config.toml
num_hidden_layers = 13
hidden_size = 512
num_attention_heads = 8
num_key_value_heads = 8
head_dim = 64
intermediate_size = 1024
vocab_size = 8192
hidden_act = "relu"
norm = "layernorm"
norm_place = "pre"
norm_eps = 1e-05
positions = "learned"
qk_norm = false
attn_scale = 0.125
bias = "all"
tie_word_embeddings = true
parallel_block = false
init = "normal"
init_std_qkv = 0.0197
init_std_o = 0.00386
init_std_up = 0.0197
init_std_down = 0.00386
optimizer = "muon_variant"
learning_rate = 0.0113
lr_mult_o = 3.0
beta1 = 0.95
lr_head = 0.00639
max_grad_norm = 2.0
warmup_steps = 200
schedule = "cos"
final_lr_fraction = 0.0
batch_tokens = 65536
max_seq_len = 2048
doc_mask = false
train_tokens = 372800000
max_steps = 5689
dataset = "wikipedia_en"
MLP neurons of a small language model. Each row is named by its layer, matrix (down: output weights) and neuron, and shows model dimensions 170-340. Each number is 128 + 32 x the weight over its row's rms, rounded and kept within 0 to 255. Numbers have three digits each.
Before each neuron's rows is what it responds to, as a language model described it from the Wikipedia text at the highest values.

Description: Passive past participles
L7.down331:111145159118111155162140104132140121144157182130116127104175156120152112167151161117165136171131174210119152161056096131144058160118156063091150115150097103099167187107127113144149116186082109070103130132136176131107163167139098111153091118102161102126148121132146139163114164206121106118138102187121139127138137151078165170095103103153140135132105138116161113092178165170101169171155110125138126104108178177177145176124127042200135111119089119135118166171120131155121094124121089152152155124111119155157098135168

Description: Mid-word subword fragments
L4.down571:070134115153122148111171143086117064151136141177140142109119120172096148117132129120201050117139114129143118111178172105170079125153120109083200217127087171070115143150106129160147108127133103089086145133138130126012146108121144121175143153118142163119197108103083099145132209165168110063194127113141175158114149131171159132119127095119088160114170101131166140116117106165096171157108128163125100145112143124167155103098118091141156095145100114139135138148059175106144097137167150090099154100098185104113058158171

Description: Abstract noun endings
L6.down876:086100072151145079171141112115125171119092091097099144113074127123164127156158164106138101160142112087105131132170144162124124120162178096112068075186134173148135112086066112124115153099089126127163097121133151184138038119144146146165154134123108129098136146138129143179114079122112129076147077089139150119171155133100161123178149109116107112127179138098100158175124045168039084085155121151118098100151135164144165181162165186116146110116088163163078146112115148138099144131111152123132134133169165100144127099110

Description: Infobox labels and transitions
L4.down433:110128168103102157118097090109152084115117153181135111059117145098162094168144077104191107129133094150103164085081158091084146158137145110116093104136142129086149104126135089186151178117114137079139143103113102123184124083177176145167116113164202145154133135122086107171114113133111085112110101146151137171146112125159131143132129169130138143134182077138170113134054114156110127087119113160165100092096123096102093186118169153119144116067150149144131118041124149112094139159090132104087130166161126111134152137131

Description: Relational and state words
L4.down723:139175123131098180148138174143116114129093113123120141079111150076152127166156184153149084204126093175148158134140104196099192118120163072056129067132113099112149099121067171141119107141132170133079060175159159212144161195131104160130121135122071158104135190115124157107145128146106128197085179118157168200096097152081099132104134137170098123137156103072171137143124032140158085133165091031177132162118144103124144106150168117144141182168113106158118121122127111096140117110134170095181094106149144207167132164092

Description: Mid-word subword fragments
L7.down624:120122137150137129130147122074129114146132151113129150189078113148090108083134057095168125115105080129133175102158140210129142143098141142146105160113103111093137097151091153122168160084146116129122113149098155128118171109100168132219121179182094096122151120068127155133165130192125136104145125113087156109112133148128117098095135187101120097086122131124122124104142145101135109120154128125104118114091115106120129158117120173079169142150120172127126145159129082137072120090121058152151096123178115092126088112113

Description: Apostrophes, debut and born
L6.down585:108118112154103151087143129127148149068103070129172135147113111102112126113124131163149074099116114140115085152094116214092172147131052061096140170040150178119130122123118141099108155119084138182107121119105224122110159135178061118129156087176132125097150169177149170125089141085139141118134110113182117162057169114138155124113128163084131150088134046122129119107118095066165110119147137133118173151145110177134188137115123116159111209108087093154158072104131114147077155114147148178188135073147080167093117179156

Description: Mid-word fragments, stray spaces
L4.down277:120178148078078131121123130169154135138111123124118137137037136123119074128110125100136131105090084141108132139123131157133119143065103158086081079100136134129147137124136194134119104083128158102088102153148136122114101124148145125141157142010152202154146119071102170117131117104149122192141127200124151100181092146106177164109120175141122106080085179142148134122133155152096134067125088109072063112166071081090106095181126103118085101128121141156157109172144131115111152162142094146168113087073124184109145138104

Description: Passive participle completions
L7.down733:139147095133125132171092159065112086159124144165198129136120140161072156136123113046095153161151084152154115083149114065186088123154137122113099144148154159049141121103151124135128123098127164141140154140134140136138139101065094105104168188086181145114153109142075198200107130159150131131164136137109096164088113136153147095094150114140170096145130157138134147146073116131126176139101059130155085137123176121076149147137144073126084129128100073097087139152069163122136103130093182136134169153060123125136193077110

Description: Space before an expected number
L6.down901:143153101137103094145132138184096111144139127125177194102117117132142121155166064097111144074179112118107104125153159122177101052204159182171126115166129146093120111143221144146185122105120160123051166116169163092100178105129115151113096084140112151112202166182115140195115127152183119146154120138150158160116129104089125098110162093130138115108141122141162133152152130174119193097195137165084108153139062166117137133161119114114108113114136173145088086145101137130114148149121089127126083177136133090112105147106

Description: Line-initial word continuation
L6.down724:126110163125123105101125118108143138116135094152104125168122120145176145099124052087125113135080068100083177133134096135084198113112122090116148149116183120118101177158116148099154123148161110090145138149158157131162155164174164097099152124107132141099089135164156214124191143144158112113074164143092158107085113132156142171147123101180148171159127148103121150118106161143136170107150115138149152179117127111149191091157097112185146167112148155119069088169028167109086100110146153137115093118100130065105143134088